MLP neurons of a small language model. Each row is named by its layer, matrix (up: input weights) and neuron, and shows model dimensions 64-255. Each number is 500 + 50 x the weight over its row's rms, rounded and kept within 0 to 999. Numbers have three digits each.
After each neuron's rows, "fires after" lists the tokens most often just before its 100 highest values on Wikipedia text that the model never trained on; "fires on" lists the tokens most often at its 100 highest values on Wikipedia text that the model never trained on. A number after a token or word is its count.

L3.up302:355468523399460467579510451501591476401527525523522500460529571451498452507486519502482535506584604507516489512465554495544524557489531436455413530508462561575513505515522489393425514474488478555557563499550477497527474423557508442598433411425566460668465383582482477452570470474472529511449479560516511505521497488500522540496508555492505492429406546500484401510503584477412494475466527545468462409442422496425508493413516539443578510469553552527463478582528529555558389526496503455471437446535466448476502647453576477538569464476491492421495546561493481486501419567492505607
fires after: "r" 16, "f" 14, "s" 12, "S" 11, "R" 7
fires on: "ound " 25, "t " 19, "adi" 12, "pl" 12, "ong " 8

L6.up964:525524464524494516501478397479446571569499515427534553515484478603449535550530451497411518553528434404469426486507467504506481490561481492474486546569502439454472580418510578496572547639443468604499537515577597518474458511447537491450588467520576502538511429469477510465532456442551487499528566505487563506410558478476525532472482444483518518559491529493532577486450515505468468465475602462459421452557480523412484473530452482523566557499604312518554503504475425548526565566480507596514476511506470598462536511515467579596454515484498477514556537530453581563514522469450503565
fires after: "P" 11, "B" 10, "O" 10, "K" 9, "tur" 9, "T" 7
fires on: "y" 27, "t" 18, "it" 16, "et" 6, "n " 4, "op " 4

L6.up749:496468530475421445492427436476539429593467600454454414494493503573473479458496438608449497450518578489421580468528416559524475525499527620463407394490570483540483435388537558502491574428561497481585443558457558527459438456473432512463521562585512421505449556414504502445531449510454572564487518532444478477435413548477542567605535511490479435485440510527516564424559467511490440480474493493553459525507490344421512482537458534581536518475507489528460604460514462465423467468573462483506471537393459530451509559474507565527514544556460471479533479454518520475546460556497500551
fires after: "{" 19, "cont" 11, "-" 6, "v" 6, "ig" 5, "N " 5
fires on: "2" 17, "in" 11, "r" 7, "ri" 6, "7" 6, "d" 5

L5.up323:475543434584447530444426516587516501420471537570460541477462534581460520615476441447429445502570561439508433533457502542453514525512553550528556509485503457386513544414558532512445476513456440507559550475428488536520526482483467502542575405513502526386481523460577537520563425579536405487555522510511469574539454520447499429618520490576515518478531529620443456576542458512539453462503558511439387508435491447548528500621493478486555451522546454473524489441476548480458545453528470511422516445555576514429489502479599523497527404570483540491473538433585444518520524482557533466
fires after: "or" 22, "P" 19, "Nor" 6, "Rep" 6, "ou" 5
fires on: "or" 20, "t" 16, "th " 15, " " 7, "res" 6, "th" 6

L6.up565:528530574526508428481492484463521402477504545509588527425521493459553483562411462577461462448449480431411501480475482490452558444610510449457498517548437537546452500482468568479441514638530493444465477496454464503468510487454545536468448440533438493517432499512460472483452524446536483507500463537505513549484459474476484502486504473545550417475432486525546519389506472557571436507543542470520514487436610496600512414513494404525537531491555473476446507454538544524563447480583547462471499539501549511579544413501531526483632544562572529561466571474496491467464435506528493548
fires after: "ang" 16, "Con" 11, "par" 10, "con" 9, "it" 8
fires on: "u" 20, "er" 9, "t " 8, "fer" 7, "t" 6, "ated " 6

L3.up794:485530471407518551464492564451519526526632518547500461451524510545551455552575510397481513487554507493458548416509637614480503488502523447440471537460433554509459443502477529507417549517396458526522616544463471465490501535490567421477473359512473518544459470477499533485368549431441504491523499562484540519531508525539500526558509520450591600477470480470534496563515511562504398411490497529564513538478398511485476509590411468512573426573484401566498515551620496540633548529499561459513542508478484552512485538510487419506438491415434505471500456385483561468477527526489486455
fires after: ", " 60
fires on: "and " 72, "\n\n" 9, "/" 9, "or " 8

L6.up309:492489415423617460461483518451610455440531425493577472621529471491474443509531532546394536572467473499504541510513529490446448483449484506480566614429486478393513486528483510459521482542538534520535496528452529515592517559540512430487499453557458520530570555569543529473477530423557586600512560473523467437538500513474573418482441514516484570470430530444427521444492506459446509481495556505496605532488557530450412507501542505487475440496484497573467565562497629496440420489470510442489584511477512463491595553537459435464634473435471477461481493547367489463470421582592597505
fires after: "h" 28, "wi" 11, "ing " 5, "f" 5, "si" 5, "g" 4
fires on: "igh" 18, "eng" 10, "al" 9, "m" 8, "f" 7, "ir" 7

L3.up298:406477453431481478502430606539486575483532452595542364555553492492490641557545488501468531551534368500453506493491436442615457426498531437450377517510566516476440498459428502500458489481590455524542528500440505539501503491470510571558524459512463485571586488489655447522474462433581472506463495569498483565474527399391497524542518477464478555363547440453467494458611447450520469486494555507462551540451411558491410458521527514448465486492447393500499527545575518500429432460493523539510503540480483523389492555501520550469505503481475570508537513422443460462521436425457514490
fires after: "C" 26, "E" 12, "S" 8, "P" 8, "D" 7
fires on: "T" 22, "re" 10, "ent" 9, "x" 9, "ens" 7, "od" 5

L6.up472:540464547503472524532493564426583487498538599392471548513436499561499529573471534467439524484533450504553513446445495457504559551517525371564525541410489506509444540490518531497385531524481351500505543456534465541564552472439502481411403475428460519511547603451508482444504480527437573460517451432464482538492607608509550571522528535532393495561491488491555430486538473598529500581397574466573493473549456481547483448408547477535485448459477443453493484484550450436434476529489442449502518450464519507594509484523453627575540463524465523523526533552434589477568533475533513521
fires after: "c" 47, "r" 12, "d" 12, "it" 5, "Mar" 4, "j" 4
fires on: "y" 21, ". " 14, "ev" 12, "id" 6, "le" 5, "s" 5

L6.up812:528510530496526487444518622499533445483447511459538517516614467452491529528421491533566460493555494378419549499481415545534453441508398432510513524476452424468663529539461492420546499546549485513521556574411502512512457439432546485514510568420535436532551416469577438534527386474476458457423517536550520452486515443505550491455472505570451471546533482456484501561592403456468492468429569498483498501397399467646476470523494463537499476481562565596514434468550514472465550478506485527521470467468532561519496497463546501554483445623462521548466458486467537501533518541485442498
fires after: "ar" 19, "gr" 13, "amil" 10, "fil" 9
fires on: "m" 36, "y" 22, "aph" 13, "st" 7, "p" 6, "pl" 4

L6.up886:511537518415402512499521514572522492519586446570402488480435460372480467519482548554373437531535564482498484558469544486558549527490449473457482572555421489474494581491536489557492476468440434488571511477468516474570381457475440500577494503470553363387467482463512495453427527485510483534445504541558524612529496465430502457551538596456488544478402484507531508431581549516486503582489434511507472491498448499523456537468554516398660523449452409443434545444558504435566470559497529539574516521494493447525536453455631457537506564464554534537544518505532435494530493532510479547
fires after: "s" 18, "| " 13, "ed" 11, "3" 10, "al" 7, "res" 6
fires on: "er" 17, "–" 15, "em" 14, "of " 6, "P" 5, "T" 5

L6.up431:434512470434538472516451402532547427485445497472468604538503556582493484559496576436514400537546575536518521502570510447574560491507412539470437448579471502469483550531455410510464410400516426479457583496555500508611456507579571459543458411445481494400496542519468396491570485486487465503557485490470478352516512402545492546512472543482433584550484572533438485498521463475508519530450555523548430437506471465593586420513448487504391502474485509510575550528552559511528515592501508498435551583557474484469425439479557551529483569500511462452462427515405450531461459500554441511
fires after: "| " 21, "h" 12, "li" 8, "c" 8, "to " 7, "di" 5
fires on: "st" 33, "P" 6, "el" 6, "T" 5, "y" 4

L6.up781:505467426684446509553555527516505555492552465482457482489558546563471476536556489491470462490460547367516450475470493542464479457521492458556558434503462529526445532378433507438542412438519474492465550501522444557488540461429528539410603532649464510495481450467512532572544471483464572574471470397557515493507531505565461481495431511471479568530455440469529532497460627531519531535502596576445556522500437495489431527565461538570512461573507507493416483451467535423512590520501517463416520522519520504583510546493446396431487558496509434505472480570492464442476438515575415439
fires after: "to " 20, "be" 15, "ro" 9, "of" 7, "ex" 6, "re" 5
fires on: "g" 31, "t" 21, "j" 8, "a" 6, "m" 5

L5.up258:570515471571454452491524505565543507399486472539466508571499561579522518503535516450471490460417445531361500487462418507568578514542486490487527516610467426425479489463406575518507557535532452467559519480592521569561461405467536537500456497424455484480431470476453511518532459582505650476495551533521543576499529515470481486485581486488539529497473440511411458479535487489496439535463533446491462543496483552533519544534476517424439473514471491442505576430570542455364504523463432433531484529508467436324559637421519389541488490560505502472526563533506561486469525507566439539
fires after: "f" 27, "T" 14, "P" 5, "fr" 5, "- " 5, "p" 5
fires on: "ot" 25, "an" 11, "am" 11, "ri" 11, "ar" 9, "t" 6

L5.up459:457498455444541447474470484600405549473546434503513474554449545634533486527540489519469399561443496508474451642554445474466536523481462509466469427515496435460527522521601523510454486445477486486499595427537541444550469496517523439519508527502448568496486465525457541550412509493451661528459486567414583562463566575436507467595453502449396609538409467571506475508460454511489526523472452519477427537526514452384494454652539544563490541440550474521519591499496562498470444459510509446520435515473538531440516638458532512554576510512599477498506529418458574536487536541500448496
fires after: "Af" 21, "su" 21, "g" 10, "had " 4
fires on: "ter " 15, "ch " 14, "an " 13, "to " 6, "t" 5, "o" 5

L6.up729:491420438445446547551520433550491481539476478493470498489558505589421542536536478529500490512566521380530468482446535646503460537498569479485441547532537498535455490512595560477468562577494452499598390520519578513511495419532516498560531495602444379471438538471493484490548541552551439582455518531509444577540470451430546466510523548475541476563496438528511509572476432524524458467487533499531571477470547526475400536541572517478526485676509521475404550426490610485470484563562525524529539535462565535516499412495418493481455457467481568477497451483568449478514473519583566496
fires after: "ch" 27, "l" 18, "Ch" 7, "dr" 5, "rig" 5
fires on: "ar" 20, "as" 15, "os" 8, "am" 6, "ro" 6

L3.up132:537618472578502430542504508563539487549476412551511581548518562469539626487485489548504537535486419480439463512465427540525501550429612508480594501540540457479437503555562521448437543541525519502449500451494503453549535482540576530444462479466612494506497604442558483433550536515580572572566497486440421477502420532440490481548547581529577570517455505546515499466514444492615433588539494547463467502497490517407468511408465532505466491477439496481450439542455497581503507489387380590466492469510496419508496490465578484609466505436516532499382593463521449585474513427491484425
fires after: "the " 45, "The " 7
fires on: "p" 30, "ch" 18, "al" 11, "first " 7, "sub" 5, "t" 5

L3.up147:395530530534482457447424466562476590536480397441487651429441525500350507494467538499531520497598524471508535573452443455500549481469536493481584457481554481514527517536513508495463478488484406523513533525494553566517523529516534448605449440473514523545489510465471443531475588503457388498483552481509492530554560479559576477497504463513524571531536427537550511467495556658455525384528556506550494472506493551490452545539460538479546581464447491563580445446550483518504537572460430531466525528467556538577399520458508496715523510496544481473389437472489474507515412517428440528
fires after: "7" 12, "1" 11, "8" 10, "2" 8, "4" 7, "9" 7
fires on: ": " 52, "–" 16, "th " 7, "°" 7, "- " 5

L6.up25:360536476481446507473460546453502492511514534516482491522526448471478489523569537500432461529525447404456511544525549499472476440673480512492522492456523413517416539470584476530545461519467480575465539565424434531408403466483573633457500563585435606486556499501496509433431462529458528405528545564523408477396528487556507589582550494444476575570525481426490612422526542561476495420501510492457534512527529488479549530522568504473420499444556422520523470412580483547527551457506500575415449511474514521478479513557499425516524426414514622478474436523487556491549495514481614496
fires after: "for" 15, "or" 11, "oun" 10, "For" 9, "ter" 8, "ber" 7
fires on: "c" 22, "m" 14, "y" 11, "g" 9, "ce" 5, "min" 5

L3.up62:541517604418501495457479445397429478431496391499544489462550565577537488437510566518392418480413436577583507442459570477540495508437534471462586575591496494462526436495466466535490611473495501439534532495490497488525479497542545515433587446405444416494523436491520437490401514501479478558450519608536433499429465555576516437513677449509510447496528520496555506476531558494425580507488521513473536502491581554518477549503515576489571544538519421501484411488610466511489449545492493604512551520437499513546478432486406501503446564538487457455454510435442499455487592471473477481
fires after: ", " 25, "L" 13, "N" 7, "U" 5, ") " 4, ". " 4
fires on: "and " 31, "=" 17, "om" 11, "of " 11, "S " 4

L3.up748:368588463609510508498362482463502475525447453578497463516519468552511515472508477514465571531465502431502478547548436561466498581560603461528468500471536552455478505523537472439448462589476476439475545551459508448447442524502570555545453506488506535513422445483469445505497413473491425456457471479499537519541445542630547475506517553512464460529449481394428501546589562549474597534508519478529527468446499457521513527495492443452490592553551544511450543468501521500531420525465551565492558444595403476433425528539576451377513519471511584544521510471498521511478455451453527550
fires after: "the " 18, " " 15, "of " 9, "Inter" 8, "in " 7
fires on: "/ " 15, "national " 13, "ial " 13, "New " 13, "Inter" 8, "inter" 7

L3.up17:453575458565471518426505471536512557525451443412530546467561557493497486626454476465517510506509492442598462501540518538481463521497477500505508433464431549496391451539473515506369457500562524534519444596446506565428516493549587446577502549508451498486545508508461439551429464434475518592483553552492581472572486563420536489567558466540476551550449534522509474468430423579477514427493619519565463580430502516434493517588548554504416466443428488514464479502550621521530517465491507432485485480452485475513424529484600515467525501532556536495511556543534595531582540571558523414
fires after: "3" 11, "8" 9, "9" 8, "2" 8, "7" 8, "6" 6
fires on: "." 20, "3" 8, "°" 7, "/" 6, "2" 6, "out " 6

L6.up869:540511393430546439487601519566448505514550606516482495407472499522463469460435547515523528507486488503500466489471494453452445454523409439505500492509584498577415475552525548596541504497479453510470461492502534485510462502512562584454500500424513426393537526495450579500525481542541495552513538491522522508453543367445434476516550356520494489567521576437510482575461509601533437501541565552434537508582548458493593521483560438445609523428548537511480533528489482523455450530524549534486456470496540477454482403413525399613463460514434458554430421523464520506570484470509496512
fires after: "b" 13, "pl" 13, "ap" 12, "am" 6, "ol" 5, "sp" 5
fires on: "am" 18, "um" 17, "min" 11, "po" 6, "o" 5, "ot" 5

L6.up14:517476495545490549420513531431435448410503511469474571559554481467416523519438521456491542479490601423499459486434404587487475526527463572461538541539413607437578490545610513476588489515430545521489508517408490570537508441493630462443446470464517393474476461550535492475398450430580405553521535550529492492453482528503523509582549520501516422590382533471462491454497471523536503563498505509477402516393533505528513467482527511583522449514509535546444590436462465467566514555488438540458545440508478452562523587528536467468503534549456481536460556517454496559474416480482510571
fires after: "ur" 14, "um" 12, "il" 11, "fir" 10, "ol" 10, "ar" 7
fires on: "m" 24, "k" 21, "st" 11, "v" 10, "f" 8

L6.up337:549422549491424538531527469430472462560547482490552516550521447544517496541508502474497491628508544500518529474599464507488434497468473537505556515528522499464468373482504483551551549440572330534436502515549542606438598470448456448414456461433479470512449506482463418470461500564562522497448535518476522443473577475558516491543415571462464499432547496460428539423465535443581502582505590435493412462507572411507533473472507500504511488513506559493555480553481577418509405397488436498529539496468540557445440506508529457523534553522478432484532524548408530482478523413474504509
fires after: "c" 23, ". " 15, "to " 8, "C" 5
fires on: "l" 21, "ch" 16, "y" 11, "Ch" 9, "L" 8

L6.up422:464434462512457492666502499515468573492569570507443462445560464478467468478444494502428478536462449408458467473501463480467477425545540502503496487429577558505519427438483486469525436493462477501538457471460514536465417418477482496495566383518546438467401529571402518532462535544471608527490468503484521469459504482517471567456575477486561542514536617450582429463470578516552404453509514469623499535424548489475487540506540492520570469501555500508523528412461419485434538483490431526528484510435527529495553497540530475583534503602555578436513523532556555484493424551419568547
fires after: "er" 20, "v" 9, "per" 9, "R" 9, "cont" 6, "t" 5
fires on: "in" 30, "for" 11, "a" 8, "r" 6, "an" 5

L6.up280:517497456467576455551555485591528496600490445574447589566510445506481546440636473525518504550448624488533504543442589481484527466422577516402526462515569509575551506398468484461471582500480390443541458499471460434535483539507493536515456494487412523545508428516449446484462491503512486520440560535450497537503472625491534467489453470419506533510548509502444501612481485442375513522472520481427503519486453497537470423441531518521488480480551516488466562547509457540515491461523471436558612526513598497414562283592606470615471506487459528534574533447505441528616494567602513507
fires after: "d" 13, "N" 12, "al" 12, "ch" 7, "1" 7
fires on: "em" 33, "b" 15, "o" 10, "amil" 7, "| " 7, "th" 6

L5.up372:462446426442504533534535489528460390454453460466468442480473540497441532524442437572509499522552585524483489534439517541622460497471503506504552537513592523607522431477475460596517491455461451436514475561487528555594550510592449535514590627478440507494553606496469571473483468476484468432583459557483522499457491490455471468457456492482473528573560492517534471550523443608581463440564501444597541501403446500402569452477540454590503464535425532466481525552575531522477469465649505632458497420486595485497474547494482470531525490582493584519359524526495545464493466498573621520
fires after: "l" 23, "emb" 10, "L" 10, "all" 9, "ann" 9
fires on: "ran" 14, "in" 12, "oun" 11, "ic" 9, "il" 8, "ig" 7

L6.up0:469485546513433614458455505519525470477555516463492580494461477405561486437497462508468529514451625494601445531502517451515519453547472466494521525483471458566508474459445513455546488463593450531506542471498564406435431416462514527559565471514420492570445450481433495500541455520556500522474572543465381570480529547560578463443486551534500526505474518466546430491601444507581521433450563465537474544455484414443461526420430475560542486512538444506521574464436490554528530573426518472418438528556559591579466542514521432546507522477495503532538508428494566474655499548566524505
fires after: "le" 17, "ul" 14, "b" 12, "ch" 7, "Ch" 5, "th" 5
fires on: "att" 15, "t" 14, "ag" 13, "ac" 10, "n" 9, "tur" 7

L6.up54:370531407562492403563550534483481470439497445486490606492499504522568503505548503432585480440412511555406548503540533560503459470568506503509472439532541558506540453504476477513529487478475479525487482548415454570527498536447451548548487612454428606490467564480520570516438445467492447585448536507491457438545503509523412498540500469503441480564474579489511462443489489567523487510545510535458427528432476466605504429509453433525431633521427460569522458494504444415535465558471501507531500483410633453429532530514555411456470430379500532471551500492427539427562514470470564514
fires after: "–" 19, "ar" 17, "Con" 6, "Car" 5, "h" 5, "con" 4
fires on: "8" 12, "ri" 11, "bo" 9, "s" 9, "r" 6, "a" 5

L3.up509:515501501519404496523551453493500562497475476481459438570415476423456528445523369481473564402542532505491524502456541469500487535573485417459494522498528500482510482450495530500482371487447430496463540436428520501454590547517559536497427624538584525538522503520483590496604525508532560472573449442447386441517577382492512547553549492479536453520430500382534378465476456477577532502437475515426524520456460479455522607502509403431491477585531515437372505636546504526555496525468482506415527445509467569470468454478604449454503446516501527504434521487469462499521550471494459577
fires after: "\n\n" 37, "\n" 29, ". " 7, "ty " 4
fires on: "| " 98

L6.up859:434504507526506532626475510394468494453430458489477532495488411516490492415568467439496492486558539486423568476431529627452495524531562453434527510403547443469542565520445577394494568440498573590494375535454494433443580532528462559602425530528493520508498419526515490603495534456572507493508469517553474566543485515539474540609462432538485503464575466498524540380520427428453500580459432550489580489518480509496498491559440512516573523396490403549501505455472498431536449449561539566487482437436456492479468436459534497604499520556529537476541539495526431576484508471557515581
fires after: "United " 22, "our" 10, "fer" 9, "W" 9, "New " 7, "est " 6
fires on: "St" 20, "c" 16, "enc" 11, "eb" 10, "Ac" 6, "Y" 5

L5.up606:461496510484450487560504561389521506567444532509476637551441554437547472532426442486458545558479523538554553460450578467533521471466611562557494414449420586566479502447502551499489540440522433429476542501451488490485479530447477471458630488540568458468509554544466515496551497534494505458434525531441508588561488445541507463525583460544457498615478501507409473493563468440643487561405495541379492429465546483485553530483475496450503610478439518486486474437519417497443474570512473482431511507571537521478504388529535445548494493450510417519554491485464483452639569525517469474
fires after: "D" 26, "C" 19, "M" 17, "K" 15, "B" 9, "c" 6
fires on: "ev" 20, "c" 14, "r" 12, "end" 9, "ob" 8, ". " 6

L5.up74:462454416477513438430496522535502465559514453492465475488485516555412445508481441468524469523576530501575477568467461497510501537533574525491522458488497481527493430500437508495477505540451574478498580510610519537479476467422555521440535488487420570462473450554532588439446487483531546565563496498393465414477583431506538537448461473583506537478614528510405375424564521476500489465491493494465514463514414504529544460518456639469500499409475547461555548520501516506522558446474546551478539457521429461453415502515561496524481431513474375499628452482564431432545554528570515452
fires after: "M" 22, "m" 19, "^" 14, "y" 10
fires on: "oun" 17, "pl" 15, "{" 14, "in" 8, "s " 7, "od" 5

L6.up1011:458479521435539377503515527430468488459505543505570535517508480451429455468432488461458450519513482521443510503404463576493490491533486439458378468475512556429477443526528544481495436510526442507498536463538584545597568521513446510406475574542491393456489446500588541444525431523540523454455594518464474627444543588441539503511474418440503513474465450548469480437622496516416532497569537516569496492448504541555500469500428452471432416573481538517505488533461468482557485577524386533524495550551540567517497475432513522405508526555513484521450499504541542474524573538425484464
fires after: "or" 14, "In" 13, "in" 12, "par" 7, "Al" 6, "Par" 6
fires on: "s" 61, "ty " 5, "aw" 4, "t " 4

L6.up668:572547525443463554525383568482572511585518538476446582549522472494382502552555526549406489503481417452493484525469467585547402452460508479532533553445484446533509454509456623608520465476430547493484419489557484595567523492420534480508535553497528502593503605490530543520471505521493470423561501494508466526432616508494565490500573440458503507565530465504527487527611370517419437455461581456428471482495451417400587596492535470517472448450482464419559522487520462513518528552518484489432482430519562457471510537507490525452559497522449487499373502537504436499489468507503549467
fires after: "ep" 10, "ab" 9, "ri" 9, "pres" 9, "p" 8, "el" 7
fires on: "m" 20, "k" 14, "op" 12, "ent" 10, "it" 8, "ar" 7

L5.up247:508545467457436487449468568631504593625480492566470403525509463496470493549431497534484530441507504511509396549470453587515481575481481458419518417469545562482465501511465471556470500505407463553433602503435518468482491534602453557488456522526558444476482506451441484461452561498517597451551435516453545450502466470515481487469523516462559521532409506574457516425435481618621557447598463488539501558589464446459507484444524505438544608517465461524522539465514421451551538468514513462499412553459441500481516567551521446540502485586545447553390512394543519586579532454557468525
fires after: "ap" 14, "im" 10, "was " 9, "ex" 9, "Com" 9, "re" 7
fires on: "pres" 17, "p" 10, "ap" 8, "med" 6, "199" 6, "and" 6

L5.up720:476554490524465531529471436564474553573488507490423480475487482490563534572376556421446517482521407493470540503495551504550518470585529535548443448510558464520556533490544527435494447629437418449526475550489596512554520511433541452472538490514436559491469465509562523598467555394502451468542484475531523547463472454498486546463477439562446493470512476324574528464446556483457517535641569503541514453615473484556471407540573511618578500516575557437551498437519481503531497494564550480538384523489555387458566523511561375464556506529497514479463500466489526519466526539594573480
fires after: "n" 13, "Con" 12, "h" 8, "con" 8, "J" 8, "ec" 7
fires on: "u" 31, "um" 31, "fer" 18, "us" 5, "v" 4

L6.up587:460549524555530486493506530527439426443471497459501583504499393507508432405524448557591431542439526498396560503521527545558500460330527431507491455476456462509485426524486531504495453485467511509518462391563457456446525473522557500560546533553504562482576541453518589497479436529456478485491419539430442451507560549563551499436505406530494445601462427443555411593548594613528609503539535533578614515539530518494535427427518458478532527468543521471522501568523529509450473444496542440494505478500465432514574441523457518486488637454466484458486524472478499453417490363504485567
fires after: "er" 20, "y" 18, "s" 11, "d" 8
fires on: "==" 42, "al" 14, "ate" 8, "ation" 7, "\"" 5, "es" 5

L6.up766:441476494462516440499540495520457400425618504440465491502489507536567470518545443514515494550476547523428495518532553475456514570444471492443580631449518475482491514469392395480490394486518464428513512460450494502516533518546529483597579511590478488551392469440512619522561495595487452486557375495525548511410490521488522480466521523523425553459403499558558465562525521589448574497489436490517483463575565481507562559480512525531453521540598448489511561572441473377508566506516580543412538472595594498449508452495488514502483548489495624439509476587513514483506462467507516545
fires after: "s" 26, "pres" 14, "es" 7, "ev" 6, "sig" 6
fires on: "ent" 29, "it" 13, "ul" 12, "ned " 6, "tit" 5, "et" 5

L5.up696:515552533583481563533530465483487585459563484508429560445511498492391535544555439495545473550421497564464489433511534511570500402466601521532592539528482521498507525415489608376358468531506468550546526428520507498507548502536524532520425440468532530463566532517581494562458483456515512474552574476551536514446541440570486528550474446535529448603558514481513435441586466463527475477451491434511507407516495476485469528551465512559529473551558395453459454626580547475542512508577373540488450543500503507515509501384559632426528503525465444503534479458464488491546507489517511494
fires after: "Y" 26, "J" 12, "Apr" 5, "20" 5, "4" 5, "G" 5
fires on: "or" 20, ", " 16, "°" 16, "il" 9, "as" 7

L6.up679:462504532521476508485491470465593589505500547535538529523611500589493537551549476517476526525502542486507574532512633414514515481580542446496539452512583495515507515363421462475547471483584488453424518513560473462547473502456534436506465496461542517386435478522508387471451564513573548461536488600517490532527436430555454428536568510512402482540477516536501506516428488449506521458449552469529450500540432451506561588569439515540512535563502474472394542441512582438462433588538457497462508536609478540519412460505449407565408424558565517551534576402523511556511516460591567494
fires after: ", " 16, "to " 11, "a " 9, "of " 7, "N" 4, "is " 4
fires on: "g" 43, "th" 16, "b" 12, "a" 7, "t" 4

L6.up37:511469478539553458486543601621510591526472507460462503514428495485587546537453518482500478523492569432511488476482553505535451371474405485452646535497474450477566504565500498522542562506582430541480410504530410434426446589506430501504539493499440542484524502497462527333618410429421428489503523477496436476501468559565492574486483522524516450513527557509491557527496506553441451511460473505552500531413488416569421472549537593512531544500414505501491592611512418530512542444458465516500496440514465568508550508430538425545502523465558516389509456508460431494491501581519536504
fires after: "al" 19, "Ar" 18, "as" 11, "x" 9, "y" 7, "Al" 6
fires on: "ab" 20, "m" 10, "ec" 7, "ard" 6, "n" 5, "and" 5

L5.up444:479575485527452500483561490557474501494522449469442477569421566553522482433506495441630473476544516506512523547401434525473389512516468507592533505489516496541502417469504508518526499468438491530480443488520555456435421434439563530513561506397397567552466433426492456518587535471449506445442439517412511532481499507453492464493512483520477505540523496475454451540466507465441491530621514630424530521513513439440418505510546459576458535512444522530557476431513480424513463436468514533459460541471565549438503481495507482549585520494491606545427374431459456532461393597569608475
fires after: "de" 15, "pre" 11, "sup" 8, "a" 8, "sub" 6, "po" 6
fires on: "a" 17, "e" 16, "j" 10, "se" 9, "vi" 5

L5.up902:487509478515509480513481469558499518533464503487398580474433432547374507579415412469501491579526479541416565502536573472482503466570576550426564549541531446474452492380531534529464494443425555529509487506557574561445532495547496481535470517506434452473518527471576387486495536563537517426521500492421440536547593478460585464513538572515555523527421440472499502489509498497508498485454589454491417418488466505617544409618431527463504585536551516492474517483572494500493514457465538538567423555507552419532594406496573546473457513534506527524529482452494443488569379506490373440
fires after: "P" 33, "p" 11, "Rep" 7, "di" 6
fires on: "res" 19, "op" 12, "and" 9, "vis" 6, "amp" 6

L6.up19:475525378525514520571325521641463541532641466506499589516511408498462527566528529554497523587533548481540466555503458398515546497530552529480600449473424562492510488472512415504466470473542506502510563500518394523466522421507415458497383452425567442467433491500543539438517547555579519418483509622480508532518542563495590513447521499475519620425504454503460530481543492511476531545492464418418554528500472513478478458518499517393481504470419514479519549529504474548504520536550498533503449546537569531392476479466521540566413477539478513455487473497577437472576528516501488630
fires after: "E" 25, "| " 15, "p" 7, "ep" 5, "st" 5
fires on: "is" 27, "d" 13, "ar" 7, "n" 5

L5.up181:525498454512438544508505477503613457432578529476552461461376549425518474511476450515496542686480607388447536480488527518506501532556520409512534534448463441485429573534532453506443577481528473505494510470492464481465438409516565509488499505529475549507465522448526472561523546584448504516515505546488653515511546511603576481499512436473480479549560492547356592514494474493588494529485445500465544535494533563442484551589542461482479384472572551532524433523501554556500482448606434531467503342539488494411463540491507480461531425502559479460501486506581444435562601470515462471
fires after: "E" 34, "c" 12, "C" 8, "p" 6
fires on: "our" 22, "ur" 15, "x" 12, "is" 8, "ep" 8, "p" 6

L6.up1021:502572415531508494409563487510474501474484477588546578449435453493461467466449460578499419590520542529528569476556528495570447534475367527388640519470463465420522532450445462554565447436484572450562525530496510507399476451610476456574500446617446529503485510472422475495526508470508481498524424573459494535376454541514495483550591566450478490441511426456426514524514460521470504505457500562445505419481502477579491469607473512515499436583572432470436517619521477474561431464467427415513499476522420480466506540464539502516572530490548552430506498424477488584481518454518519471
fires after: "res" 25, "om" 16, "es" 14, "A" 4
fires on: "ac" 24, "ul" 23, "or" 13, "er" 12, "et" 11, "al" 6

L5.up130:532506456590487429501495445456527473438514473519470434475529497458484514450486520479535518544583515563530589472570538479427555534549625499494490520492467499538591520449466495493461462583429494485547593510514493519603451472490465466599537510456540461420501338463553480554500420429522512480451550481551582389609492453405484485567485549524467490493497545492519517490494557523466519528408446475552420422409485450507507508472608502527515523544560564496521499495537508532633405542501394534499394546564517420498507547551481525481536442541573521551460525395488528550576517549484463492
fires after: "Af" 14, "for" 9, "to " 8, "s" 7, "S" 7, "in " 5
fires on: "ter " 14, "e " 10, "th" 9, "pl" 7, "to " 7, "after " 6

L5.up653:531507489477487480459538489543577421519555548519523521504474431409516539428407454466425453538499523563483535404560547462575524485497477515545521535510501490498531473497553418473515433489485492521474619554538475533554557414497498509473468520465568517496570376501427587501500569357434567479464530457455523520515548455542534476485550468484493635470504533530444563462486568628443567445413342587485493521528485394398472430563458520525509511487499518550446396596555528475530482474451461513478514478498463467504538646444489570553596515453444523498485491549491557495506454459525467482
fires after: "g" 23, "Af" 15, "m" 14, "for" 12, "f" 7
fires on: "ade " 15, "ter " 15, "iv" 13, ", " 13, "e " 12, "an " 10